Part of a small language model's weights.
Size: width 192, 3 heads of 64, MLP 512 GeGLU, vocabulary 16320, 8.9M parameters.
Architecture: rotary positions, tied embeddings.
Training: a variant of Muon for these matrices, 243M tokens, 14832 steps.
MLP neurons of a small language model. Each row is named by its layer, matrix (gate and up: input weights; down: output weights) and neuron, and shows model dimensions 16-143. Each number is 128 + 24 x the weight over its row's rms, rounded and kept within 0 to 255. Numbers have three digits each. A neuron's up and down rows have the sign that makes its largest values positive.
After each neuron's rows, "fires on" lists the tokens most often at its 100 highest values on Wikipedia text that the model never trained on; "fires in" lists the words (lower case) most often at its 100 highest values on Wikipedia text that the model never trained on.

L3.gate436:132110115139116150152150144111121153125114102148188117185113142120149096109154103167091150100158122127159093117100118118172130103102137109114127123107132118147109119120140170095117117146138121119095151125120113104137162161155131113117108098138097127147132116136122090131102148137153109136088170120118162120116148118111108129120072122136079120118157157165161100117150097151134102139125
L3.up436:099163119148137113124100090137179124167084122119097152129140128116122108138170132145126133096157140157166144146112142113154109129153107137141139122123129100118133127114103103105088153122115075099169096138113146142118136144130184087135124138150121137082108146170151125128119148107138149109124154138128073169129125115139140164125151150104102116132158151138131142157161143141135123150120
L3.down436:100118113109108108154147162143128149073153124141107101104154082070132126107148107134152085119131122096111127118108103136152112145099146124125127166162149157083121140141134115147135126156161148128117100087107119113147102116142190136143122139134114134133133180143087110113089106150204124091158161141128126118129125148135073160147093138117113118138173111113117111131108086134115144095100
fires on: " The", " This"
fires in: "the", "this", "thermo"

L10.gate414:150184160121124115106117096165164146078140136121142154164143163149122134104090123161117111131144144107114117148151137123105137202129141120137150059123152117126164121166152134113079102141151094087133131121150118127151123162135143139138142147102145109117157104157104131090108145115140182138142098136098138115138136135131140171143103132171124154119164175166132077131122133108192148158137
L10.up414:119162109190134121130158118119150124133118069130131118114134096111152102165149112138153149135123094139124138134121175129112107148121171112137181114128136151143162137138113130103134119135127097129119162127143158104146122166108144120102131113125161169128112081126163145113128190072124123111158130091116116123097127171146129139086158049171102131101129099139151142150091138081136122130161
L10.down414:149127125133119128155150135113128105137118099131156106117123092157142096167139148157158091117141150147140145140116149132096128145107119106131145169107151115118107145139123143115176194145114113122140189125168161117146113122107106089129092089106110138150105097144146092122119183073086089099087156129138093158126104120132117143095139106112125119152133131111135172138123153161114098077164
fires on: " an", " An"
fires in: "an"

L6.gate146:079094134073133077119121144142168084109109155124112129125156172131107126115141098131160138102121137115167186139136151138147106141141160165134155100177091126140146124162099121118142108119137070132122135099107154126094132135135134138075090166115129136175071129138129177117113136106112115112099142126174125144104124116143134110080137155092145144106163110146103103160151160177128127145117
L6.up146:137129106095120111093105134143153061145121087117138083117144115163161097155153113125122134124118151142136131173113131142188116155130162105165137129109116117113125147184112164130134098142122108089107124159131126100133101110162123109098141122124147154128071135111122136128136156161120160091137128123174133120139129080132116117123132129099156091119156103156167122150044118123157103147121
L6.down146:131126124104111157134111153158098136143152154131110128116112102140103126153159138133138139182137155093121107121132105149114116125142149151077087155144121092116114106120152153149095124107084178150140113175155115144132129060132109125133085124130153113110152106139141144146178150168131129092132142149150066128140126137134119097133150087104165137153150132106114130121106136125166138109104
fires on: " on", " born", "t", " Born:", " about"
fires in: "on", "born", "about"

L9.gate100:142165098128094143123090080153121183146082128119164113111141144162147154095085105131142098118131151098153196141104182154088139144127145087152145064115133177139136132135120157158088133095140138115089126100111140117135134148134144115122182129098091165113129124156175174096119092120135182126132106127107133137093120153125146128143108131147133150122126091153122105083073137110127097140139
L9.up100:151147064155140112125153110130113106164106128106144080092107123110169115139153095147154134166113112178128160146127169132123150114155092115113163140113097135109134115136123160120151127121134131143125091135130116125154104114096148113154075118100135123092109090123130114147106147104109129107144135113150106131151085137118132105093151050122089157127126081129142126112131148102091148125164
L9.down100:109152166133126136114158139113118122133107083118102134114119072161170123167141146164141147114137132168158160130134127164147102163132153098162154149133107119144160135098133136122163135172133107125151092140136133130106135138127125152093142081092090151143127103127110143119147138083108113090169165103120121097140137123134099157081140124121076110133110110134135182163067112105130106124164
fires on: " an", " D"
fires in: "an"

L9.gate407:118172153153130091129108138164132144142134133148182148106111134109102123143125089136105123109129098123128127147134142103124113110132138151140167154096097117133167142145129103120161150175134116104108081121110085121103090109110119124115113108149096146138082112105080098115113134134162137147144119162143139139155133134133118173105087110190094124109118153142119075103116098087128141185118
L9.up407:143132124117160108118165142113176160119131107153122170144110114102137124114160135142112156138133128146167145113163126120098120154089118139169176112119176087111130166134131159129136107162124099117084135129146168129126096118154102102139108090120140116113118170133141101116137144102139175140163165179129124152123147148154146093191130175124122129158135142158093114074121136142126114127140
L9.down407:128092148120099099138152114111134157122143144154138150132112097166131059138081136085098089099144124113114077133098119132145133133132158126110145145121109174098137117161128149151126088137136129133163138131084118177158113117123128056138117103133118123144148111125142129066143111137099127163150121148120134171142122175132122132093143104161093137143114118144138127184149122121147125148089
fires on: " The", " First", " A"
fires in: "the", "first", "a"

L2.gate138:125156130184150094159131120167162141159104133123099155127113135137171121123141156106086119105122134117099116108153133114111126096134072093148118122121093116103136144110118102125119113143130121167128194140121129130118108143147142110124122120169141090095135122137119069082114140125153123163134130126119165148097161116093116133118104165092145147116134123123133110159149197162132105127092
L2.up138:114150128209138116160148117180163139147132151142126146139126127141117113146138144125078135118142103132125106111142113118140140095131094121169132131140083092118139134111149133112110116164133148176132185139118094151125126131145145111082105066140143090114142130141125064095112153146148163143117127133116158152083150159127110146104082148117099122102125103129112119130167166156115108120105
L2.down138:097100128117108106156167169108093154134142143098170135152115109087103113127122136120115128111128119119128148112113093104142103128146141134105204100176125108133112091149141121138152139129122132143101076104109127145135127150111141157080115144127135134152150130130099133139170157169151221102146151150127075119101111125164124130156115132101112116123129129138128134131103068124169125132119
fires on: " The", " \"the", " \"The"
fires in: "the"

L6.gate389:123120128114102133103105094097159142165139112124101089123113167149133090118136120169119084127131112133160130121132171149095113126095142128130124121141138091122144164123183161165113072125120154117127104176136107123102049100143100123139163174125135145096105098132099123131133177140142134158169136104115130118159146121168159140164119074124121095140104116123156137137107114128086136170097
L6.up389:108124120147128128087109131159088116143151132087146089090096131141100160088121139125114130105150067119125135100154123127117135127122114149185080112135133129101114090134115119136118117087156142094118114118117093115185074147127130124120170148111132141139139120150125104128175144110142156126134140134129122109163136115119150112133131083125137106166116132131129110156125166099130108144140
L6.down389:119118140147105117089115132167137174090095092082121142153131127096104128149140120107124106143142119157120127156125125141114082149140129135144097103117111169137101141107121136160157165112108150093126168107169132123098154096108135147114099097122169105099167149134166155153154082143143076155105126115116096158161162100133168103145105174084110141124114121124120144146087106112178111137166
fires on: " had", " is", " played", " was", " scored", " took"
fires in: "had", "is", "played", "was", "scored", "took"

L10.gate158:101102120141065110154096082157174147073144170102105097125123105126096119131161082098151173110068173127178133113128123104123152122091121127146110111180126105155132136105127142133116153114132121132165099133105171138154160099116150111098109102120146144161151132176179109121175167123127136111123127155144132120154153134135117155097134120099121134114162145134134118110099095153159135148165
L10.up158:150092123136117134142127099150125137127112129085163127163139140113141109136189158076138165110111149117165121145114149143148122087143154147130090139152112101113123085068097138101153098147136125157137119137148135128155113148126124128081109129143116104123136097156158127093134160124109087103110136168089100106122121095137141143174153091090117113155131148148130145165120138119137123134122
L10.down158:130119137106105073126100134112181114146156132129123156106143074163172158129105115133081152131143085101109176111108163106114112131130088092157109130132136133116098123175102130142115148100155145127132172111107133164078112093136159120090105137128138151141119141142125142113117149139150198161133119163164145110115059094152117131091126134124158122132116125133105147146120121167157119095087
fires on: " on", " On", "On"
fires in: "on"

L2.gate482:108126127095178148140129164139121090158121162107091102129127162141124151121047154124187098148142133086116173100156203107106116124121113109131111076109127112088118146127099142172100094132151107089178125124110120126115107106140150105096098149129139137173180119171152148125111109134151118124109123111114104129130126144145119137120134126131069169168139140115146125125108114087122144122123
L2.up482:153128136092172132152089121139122095138105123107087119141090155151102132128082134137156113149159144102131133089183163121132093148117144121136128094159137103119145150124144123156089092161156106100163093101123113131114117119150174131108124134105149124170152125168154156148122168113121135145115115122130091136133118158125138125151116121095076146144159121136123122093078117104146136137149
L2.down482:145129126188097133172156087128098118101116079136133156088124097155148109136137058160111097113150138129150132165127157144128145174160128129140163117144110086102116150162095145120140159132119118149095149157148148109205117118137123146152133118111135129126099106139140131108124157108102087133127130146137095102151128176146148136116110094134126117105150119154124112111096135150136114134152
fires on: " an", "An"
fires in: "an"

L9.gate401:095132107075161092121152109157166097129085168129115128122127142120114073124168080129124099115111138103156122125146107132095145150124140161150115094168127113155145080158134118135091118120127104131124108129130130111150127117141097095111115125090100136119094139133168138114140147110151145107120091145153116094111148131155141117162088109092169100146128141125135132166108116157144121122148
L9.up401:119085147094117141129155117150190124139100134102173108124116097128174118170162134125139099129144172100168124121162087120101166144118100110179117134194126095111139102116143139173175091131085152133112120133126119128115150177139113109144112149125144149114157090099129134129141161109129106125104128118157121091153109097141120115118173108144169087136131132167115140131076109129142122118130
L9.down401:137116132157144123140113117168133122109116136107139144119116102104121106126121109133127126154145159139147109122147126116179162114129103169147157127101104112106158099197139132102174120103118168098123130117109140137090120098097106115082145132120159097104113150161108095084123112142126121189087153161118129090106138166110174134118145097134142158132147074127125143133147172124125133082146
fires on: " on", "On", " On", " born", " Born:"
fires in: "on", "born"

L6.gate353:135133079141150167100120105109155145094096106108113097111113131134135149121169159108122145113127114157119131175109127083107088099150141124095151134116161099099143118144115169129124090146123139142125158102150120116121123153150128151117142123112150146132086117129147158163148129151136089138111142082128125164122153077136135092124118115117147107159122120122141103093139132134112093176113
L6.up353:082133117075084169094162101113118127109122169126110095129095136142148107134146167160151122125080110125155131135130173127132099089128113115100122155111092108127108119111117153162109100100109125100105139165132149132111125111144135111152150127117104094161094094124150100142112126145114106093102137127134085090155145147112125130106166059137128113120108110138174082131119084149102101134148
L6.down353:170104136165150091126139163148125147120140129127132132177125115126105105159155104124126132160147131128093110154163137120141135157132150117146149110155142138153159119165098102119156136155136106131141144102132103141076141117123122114112145159120165159104149164103152135130129107111154077135096125095165127108123136129109139126166058169108140175104149152151110171162142166105151140137159
fires on: " is", " was", " makes", " named", " According"
fires in: "is", "was", "makes", "according", "named"

L3.gate145:130104145162132112139152127150145133095155123112089115145114145112089093118154129131124121140176176136098081159125107154143112168146143123074108125143117139122117110187143117123143092111115132135114108121167074104106150147095153103157059135130164115094121125145098111114124096143095129149085122140077178144121160129091151134156078118162103150133156117165139097112117142123101101125106
L3.up145:158163120098131149142125141102114100132123143095105127127142157118142087108092127183124115148176160124106139158121123124135088111122147124147131103142127159125139101151130115172125082132126117124139116134131150082107147140139105122138132131130197132096127130128086147128146113121157154130068132112090117133119115123100169131138142123129149179152138084120093106108084142101099117117094
L3.down145:131141111131156145088115103127101119143135107123117105135101108131099139106134142152161081136124106116111102123108134142104115133118148127141112105141154098104124097102124133109117117154123078212121127125141168115132139094119096087155128098156123111096145144123147147149117091195127162159081148125175146171129159150163129085138162083127135140118143110101120107087088119146129103140140
fires on: " a", " an", " Candidate", " some", " Some"
fires in: "a", "an", "some", "candidate"

L4.gate451:126107120080074122093144134163138107116115125128119123150160091149135126077150131154139117110111130099114112128120096131082110153113109175126102116094161139095111150123102113116137155131176156130129115153142150116175123118108095164104149075141144144098157137152140142172164124142134106137113168132130128089104113114165108119138145158145114124129164098125157127136105139161105096108159
L4.up451:115122110112116171122142141129136121084110126139103128135140154076097142176162160140135159092106142112108116156108157116131075108154143123100141109133146110081114154101105168139075092130138135129151113126141136124154096116132145123084124136160159132170118085122133136130131147123151113120112140101134119174103082175112119101110141106116132178159166118161099154148174148171122135145151
L4.down451:163104150143117112118128144084086132171150136148107122106134107133138121161151120114091073128137184144136144144176141138137137161128134137111091107145104092145131115109161062160145097146132130159156134121123131146100158101142146112135124157119114143129094115112107112127143149097137150076050110142135162094151109155093161123142094134102166105131155123139117133130113121106126130123090
fires on: " to", " from", " about", " be"
fires in: "to", "from", "about", "be"

L4.gate498:137114140105097134134114158146126140106166164113183114127123160142134110052127104135146093139147113139120094108155124098104162175163079169121094131140129108144105152092132167150110152068152078178115157106052077124113139147123133113109117135117107160191124121111174115146108099122153137141137155157132110083104132120146153146095122109126084117094118121128117168126116118129113135167148
L4.up498:133100142110135090129145134148142120125114090086102141144186123136145131148118173096119104171118080113113154102167133156096113123112114120117116159136103163118097135124129132134112125135082131155112103135112146111130092162149137138127105079142167102124159079139119125143143114143179131088135156125130143113125162184128168085135144117095156138150108165158095123122111126130070126164123
L4.down498:123100116163118110154082116130126158132169121073150129153092172109129099128114076107138098084133119100119121104140146093145161167176133160110131109144162064143102160101163168145108158113141150116087184081096136133087133090116111112109155114101126153146136150158130140127118125087133118119122123149091086132098125137174122112095092139130121108106123106139116160149170155124170145171137
fires on: " at", " reached", " At"
fires in: "at", "reached"

L2.gate216:147134165144152119138125140142132116137126103116107124073110156141136128097171155162099137163154125093134145144150150135117135152135164125137135126091077117121125081135106109101108130129095149088139137068174137115125143112133152114140073170150132120112130113135134141135130122146102174179087063156136113128125085115139158108178119110124140118168133173127137107113091136134126162109076
L2.up216:123162145167107131181079124105158087134170138117129141097122150139126122127188143117106116138111126149141109144113119131140138155137127116136126106179108129105134076145098123068123142133105117134110148129166124138121185138154154147153135081144150106126061090134107117107135159112109143110119127145121097149122111113132175165131126157179126124131125197133179129116110125149138130131161
L2.down216:085108162107128133107119111145133129085143111124114157115140120091129132137112115136102159126159113146092143114127148144092139141112127132122109118138115111104133138108128138160116124168115135148115157173113093099140105166137108164109142109145123139128137154124148118138107096177154153152129075159117160136156115089118135126133104122140138143129116160116117102112107142165129144126101
fires on: " American", " World", " U.S.", " average", " English"
fires in: "american", "world", "s", "average", "english"

L6.gate1:132113138123113111116143097076134115148129126137137134114093153151113160134106165116133170137150083120130159121131088138151078152104108129111149149116116152114099082088109136151113119146141156089106111145107104126161097135174109091114122144160110127113091145123122154149158171131061100168137139086125153132125164111136105095184115131125127097133146109106126129133111103140100137135114
L6.up1:176128135102147171114175150172103116076096097146137143171111145074129136134128106110128101088106172108108144109148127175108089137080105070134144170158162108120143136128136118142093073129134109130105140112139135104134153120113107133129124149129133118113115082151127139155116116137131143133076132110098129134124162123151141141160097081101117169113141143126094114182165109133122163142143
L6.down1:124137113122086112071134129121128158160163141151129115124164129114111096110133175138106126122134121157139117131116153120123104143148088143103125145125168157103106117106137113116159136112159150156115097116106153122199104183140138110119084123106103118120158133076108087120137140126123103100113106155180124077097119128112141170171131134089113155110144111132146138148136153123163117098072
fires on: " have", " be", " to", " is", " as"
fires in: "have", "be", "is", "to", "as"

L3.gate162:120109161112098125116122131152120141172138147097124141115180112136112152149144089106141163129111154120115161157124115120199144119135118155119095133123137150146148113146163162121143087111124127156110153137152151123100123138123107151140123120118139110102079094157174139101129140128143162135117129145102152132111145154111121092128128136130105091125106125128154120142113086123146124182182
L3.up162:109103113082119130124126146125141124174113135130104116113184098146136100158153136123159149095129117092135162130093079167081114116134135093138132111144125133136146106138105141162157108123158115122124185124124160119139127118149090117137136145105150133158081149138177165098154137146105147126106136137112171116141157163127123137114123101101154119128125120141136141094085078083136137156163
L3.down162:087102132127111139140132166181130141110129103095159158177149102109108131155152117127122133147129116126151134103144088119168118137149111126093081139152085113097150097134161159107133138061129134138083112119137120081110103091171097120130116079133100165114147093130151124117113127111116138168093106126150065138117165146117144114135087118124114103148125130117081129136135130133143068136124
fires on: " on", " On", "On"
fires in: "on"

L4.gate97:141118146118139163124142110111148132126159159154141121154131132174131092112163164109188117145129121098113142140113091150159089123168181102119106137154159119132122103114111102141130127125091135179154138153108123110138145122120141151119118150091146131095120114096165153160101134143127107113087151134137177143142115115130115077147084142147111111133063103093096133110108155091122127115105
L4.up97:175136118129118107088132164147157103120149159074144143122130164154132110128159128124139151103094103106101131131139146144136098124132126113160138129118103156156096085118151120072155149089105107134133140147171122122142105124150095136140089160104094110084112147114064131161142141130101108149099127116137173136127120137105128146136119098131152122138132119097095148109095171136117107129125
L4.down97:108164121115130131140137129134120135136160179157125099092141123181114114090168122147154093159101149117107162111095082124159139159101126127142108186137128109123134142135149104151109128155130103172161133143123135077139138104136182167143149164124167116079113106136127131174117124112141114104121159135124151107166109131082132089143088136131106146140104134098103141094120138108086123121109
fires on: " for", " For"
fires in: "for", "forty"

L2.gate101:131125123125116166119124131159166117146093127097122117120098126118115098126138145130170104155092161110178121121173128116122138111104119159129107141098161141117091123123130144133121102129144155088135088183084157117117154141132110129096156133122144163141086118185128110155136148129114105166122097146100147149143147133111094095154153073131143081169090133114107157125113135142153171149128
L2.up101:122164119108199142133133072148131129119142139127121128146086118120140154108142135108149100108105082125145154125109156105107123118061139170172137108139133119117133110110093141134088110142160110120155082162094130115094146121138072116091152120132158133151157147116150123144087117129118126152114131107105123143180155172112105125141163090164064121139108120127081139094122143121135141130135
L2.down101:129132094140131114120131146091134111137129131155176119112133079116137147112100090120144090129117090134093156130090116124155132155126111113126111116146059132095114130166085132145193125084083117148136133067155123130103124134160145144159138082136160055137101082128155104124161139102090129116131152135120090073157127150128174084120130133160120156133123135167141129142123127108173148135133
fires on: " did", " led", " joined", " met", " helped", " selected"
fires in: "did", "led", "joined", "met", "helped", "selected"

L2.gate173:141143114123116112139089206098160106118096155117109131096124116127121129138099124160120117157141126113111103117189143116122120115135126156132120131129177134122119131143086174111147131141104117070088131075156109148140141145146159142112133136123182109068109131173084127112126130161152196102109114174108110116096116109125110165114106146122092087129138113161139140157108113113141191123153
L2.up173:157141090125118148128144163106136106098112141116121143134146134110145090143115118186126143103163104128117124162175161117105137108080147116130116121171139159091112117161124157104131141119115143115134125057136116145140112163152130121086139125160161078089113126164098159134155155172129150116109117131114123127127154154131094148139104113139144093153117120131124079158084146116129168090120
L2.down173:116109147131163127117081128161093096110154111107155158121118113136110163181113122097111124119126119133118103144177146138110136117143164138149063110072113131152105186095110120095123131174101138144131143125150161128138149117135139166132114161084110112105093164120177101127146078146128107122117098112078172162132087111122093196139159129104131083141159139123114144152148099149165142106111
fires on: " States", " American", " U.S.", " Texas", "00"
fires in: "states", "american", "s", "texas"

L2.gate149:115139122088086141107150094132136118114095118131182114143140118101130097101125143128127115119124096138133175093136174149111116143170102162120112108138185121138096149159167110131165119113170102106133114119121141046118125135156114150157126122107121126114128121115110150143132070120156130107144117122095122106144173097123125107168143122128152149128085135050124130135095094116147129117118
L2.up149:138152115117122108109130135143151130130103104123168122140094137116129108137135159174126125137118099171134169108121153139118118122156084163098130091142123106122111181174189121138138119137128139117145113100106133055156143147180144126145090177065136128114162115126148156132126098100116128143145126130108159125134152123135126152153132126132146115120093135070109100154082081132166135090125
L2.down149:151185133131171130140123140147123111130127090129139128057101128128114109119107142120136139133118139143170158104147145136112075115095145159118148111108094090151169147114179128113169110101148124174167113123109115064145126166129130105121124166097137143143166127155161118127118131158132182118125163114136115155139073145121147170169120083112136137087096136143127083169121133159145132132122
fires on: " her", " his", " your", " my", " y", " My"
fires in: "her", "his", "your", "my"

L2.gate342:098141145128162125118136116157130139097113146115108124159132127098100135136139106115077138104067135115119131124105114133110164139147132159133108133145147099097150189137088147135161114092177190093140114170146141150144098080103121138110138107098150116156133140136113148113177149166156129064121107140144146122133145144157089101126132110134162149179099113119120111141099085123104164132152
L2.up342:103113119132160157141163103122118149135108141104092093145119111147067166140116109125079123126095123134090105108125120130110144151117133158134110148162151120105150179130098163145173094100133191115134116170130146136170102102140109140113159114091147092162150161110106157134153141157151120100096086159137121122124132130138104123126075135131192111145121112103109104147103111111092137135188
L2.down342:160085126109109146148141138117129120155132087156096128093082107126158116123125139148143107115146156144128135084138086168148107132083115108102117140141099119103076122148109114106181143121093103139092118106100125101113093139105151109090143106097117120149104127155131143158155126123104100161102147135131077174127126103112121114116103107145122106132157138136139166132117144144141062168129
fires on: " after", " before", " since"
fires in: "before", "after", "since"

L2.gate465:163132105178084127108049123123178158118112114104105136140098132133147088122118089113151108171153104147148136105109091116130153157130134183117148146128142128140120145086152137067176182170105156132148125139129094128107137128139137143151169146134150146120131143144111167148154124137107157112083140111113108130134118091113145116145125140152079138123119144142127132125118115110107114101127
L2.up465:114120138126173150139120154126188109128193103131106102146132110125092115136093120116163150137155138081125091136164132109139148145105125164131177140112160099074156116126108161116128145164180144157124115139106123132102122145100162120057105155154123112148100113153124153146115103126074158125089135091133094134110124135148130108162105150117065132121102137130128099156141143148122124117094
L2.down465:156139114153132123122130091136129126117118128132120151100165098134145137095155097150143130112147116133136113137140143133125142178123114081112149089081187139110094122114111145103164150125114134130125127166149156141118118150132148151144169134094133102137181134100160127147153169090156106156177162129094163102101137126101166081148142158160137100138099158151090139131099156112117119121129
fires on: " first", " very", " right", " First", " ever", " vice"
fires in: "first", "very", "right", "ever", "vice"

L6.gate28:097081119146100103135137105171102124131116130117093121140139136107125088149100116119133113149099118108118122105072093072150153169081132122098130146158211148126131147115105074110093122139151134124156140137144172140097167141130129132129139124070128091118118108105157148147118155138125145136099144142156127113128114114125133112145121106149137132149116149185105112107131129103166129123107
L6.up28:152101126118125102132104133159166102139119065169117108142135171129089128137144094136120139110130138104129125161095112118116099127126132112102124137165084111158166133132135131106110143077133122144077114115158111132125138098126173129130110142136076067109095103089129120149058062122092126110098167160137116122128151126086127092143068145108099095125164120141120118128104122141167146102132
L6.down28:139086129077152126148136121113131130138117104171123113134132171151124111116133121105144144143118121101118108096155117088152096089157092128103156144141170141128099136130089117134146119148124115107150112156079139136150101153122139132142142155093130137112123169128084132169121151173157112111078131182149130127109094157140163110150119120113137141131109114133093103118098116155128115137098
fires on: " for", " to", " For", " number"
fires in: "for", "to", "number", "forty"

L3.gate338:165104122084112116119093136138144120116135087120097095133141119170142085169091117114124118124150072146107138115116114140101131143143136111134145101103124147155124111116095144141127112142132124118144126163127145118130103079149135118109066198097148114126143174142136143150112127116129153136185110061101165103150112108145113135134113133128112131126119085128113121104140092132109129107141
L3.up338:138111167116085133085134155151133114136140140129097129148155110139083123147083143150115164124135172119152106150105151142124131158138191081121121134109123092132108147134149163157110149160140132105151115127104116083142124090142154132152140140109151136127126090114125167135125144146127134163172105178117184131143168123109129137123149120175146129118092133120171149149146149137113146083129
L3.down338:121090141093114130148107118136106144098130062139163136138122127121125095111136100112155102169144110117125159085151121142112098143108112152138126103128123143099111114144121113140158118122111104115133154177081109139102125093141109106119125118121083125122142175159129122148112113148152183157125135126103118147165114128129131150162146103097128133106066117128132086145116117129143142095198
fires on: " his", " her", " him"
fires in: "his", "her", "him"

L10.gate324:115134149168147128131069173181147118152112118142160110109161142147123095127101098115143110142127129144107189108138077129136123168120093112171089152132119128147161119121113151142108115128112112164117146106132151126139142088072175129129115144139137149130130138147139154145174142140133098121150133106132107106121104161106139118114059133118137077097147134130173127099123139123140111176133
L10.up324:109128163117123178162143135107101147163096122095116179131142151115073086133115134120113112134107123154121163120151184088118121161113106130113119152144106124121172146101152110123131144133116139162118161157109136124144141138108115116166146124117131105118091154098159162188077139139142103161131136112173131147113108149167140132121151105109118138186133098106149109174115144174166112109180
L10.down324:084114101092126122144088105166140147122134124140157087109112126109152099129116132116154097135169075091154109156118069114138124130151118134137122134135149126131109152140141142155121155160121140136105157109113149128148115096111145158132106187102123155122119113115145099111167122120132150103115100103148127185138096137065156115090119157084119093138141132175114140122155164152106110146102
fires on: " at", " At", "At", " approximately", " games"
fires in: "at", "approximately", "games"

L4.gate427:146098128089132114143076185134166103100129125108132117121154126166075086097116145115143130132154115130124170156086089154143138127118135159087149132123130130096118149100123094125104156168134127137145156122156086120149124134111166132088133154100106131125089136144142140103159110128100101122096121170114165178125107125104136128157106162148111144159134146116122091123183152154148148103153
L4.up427:126112106146138124136130145116138148150136133138154120141150149194090123100126080113097120119088127168160120127170131107164110145143139180103143126159155119153153201126150130125088127128135145109144140131100118123177118124127091113116149103152139109114128164179122110127110123143140057120079157126114114158119119126153117139138106166137109150095111157121115183109137163124118098159146
L4.down427:104125137100137132146156136088116164170119091119144162100138153108105106100083122121131125168073162159153151145130111110123119144099084146111140175128132127138126164112155122139132128097088108135094138105134098111125125117143127093129123087205150110139138130134098152158136108135162124146115123083140129159145106135114093119133158088140138126138149155155108162112129093136148104130174
fires on: " at", "At"
fires in: "at"

L3.gate271:138137132155134102118098149109123118124110085091120133121125181133126108163120138158121121117141153122116151177138158139133174165154060135123135111126144108164128107099166106101118129128164130144130127153133100141137154151146171171146130095119174100118145048124136122079137158137117141112117110126136126198120152164141186135137124120122122153126141126135100124138149126132179169146141
L3.up271:144126119155140074144116144122106140119121103154129116121121080138141161129158140142132122123144165135083162146132170094104130159158121119151154148179121094117181106103143101162095129158124169142135092107144129130143112155131160112166159145084109134127133128123088125134173149169135130161104111143077122140133178141141112094164126097129156112103139112125074078115121152163122094118135
L3.down271:107144138148121102177118112111193166099156151043101134165150145152136117127073099149111147153130141099145094136139109138140093128118105104107133122099161110112130098152084176151137171150156119119119135109125107116148145108115136153136135089106113103117164101151117137138146113124131208102156118120125135152121137139147132146112119158139132165095123136135153121087127074109143138168140
fires on: " an", " A", " An", " The", " a", " (a"
fires in: "an", "a", "the"

L9.gate501:127132136095144158132132133084124129114115120158136064100077134154079144122121117154095148163131101164156155125106108088165113156098185139114115152097155123124130153126119142113154138147126126108090107143128142122114093127112137119112113130109155123123129144138154156137142148155133124109171079131130124116113124164101115154124087148118124154176134126163127148080149134133084141107135
L9.up501:135117123076118147164148150155109115145147139145100114116166116128145119124100149154086122119195106090093105116135140059120134163114115173123158089108131109137108159138104177132125169098106106114056187128130162147111116134184111076130124122128117125146134123118158139111129107130149167101128117108142140117147143143105113115181087110107127080144154091148167130109138153134127146104111
L9.down501:127162134125150134144126122088146075112138113115152121112094147128107112109104127148161112128090106100157144126111108108150128137165144112132136106112117117074127140154162076137174141108107101138092109144168104122126152132134134067105155130117139157116106083094150130125132168126142202114107137133135106055134148107132085149166135121142120123125084117099142182133132155122118099143156
fires on: " the", " early", "m", " late", "o"
fires in: "the", "early", "late"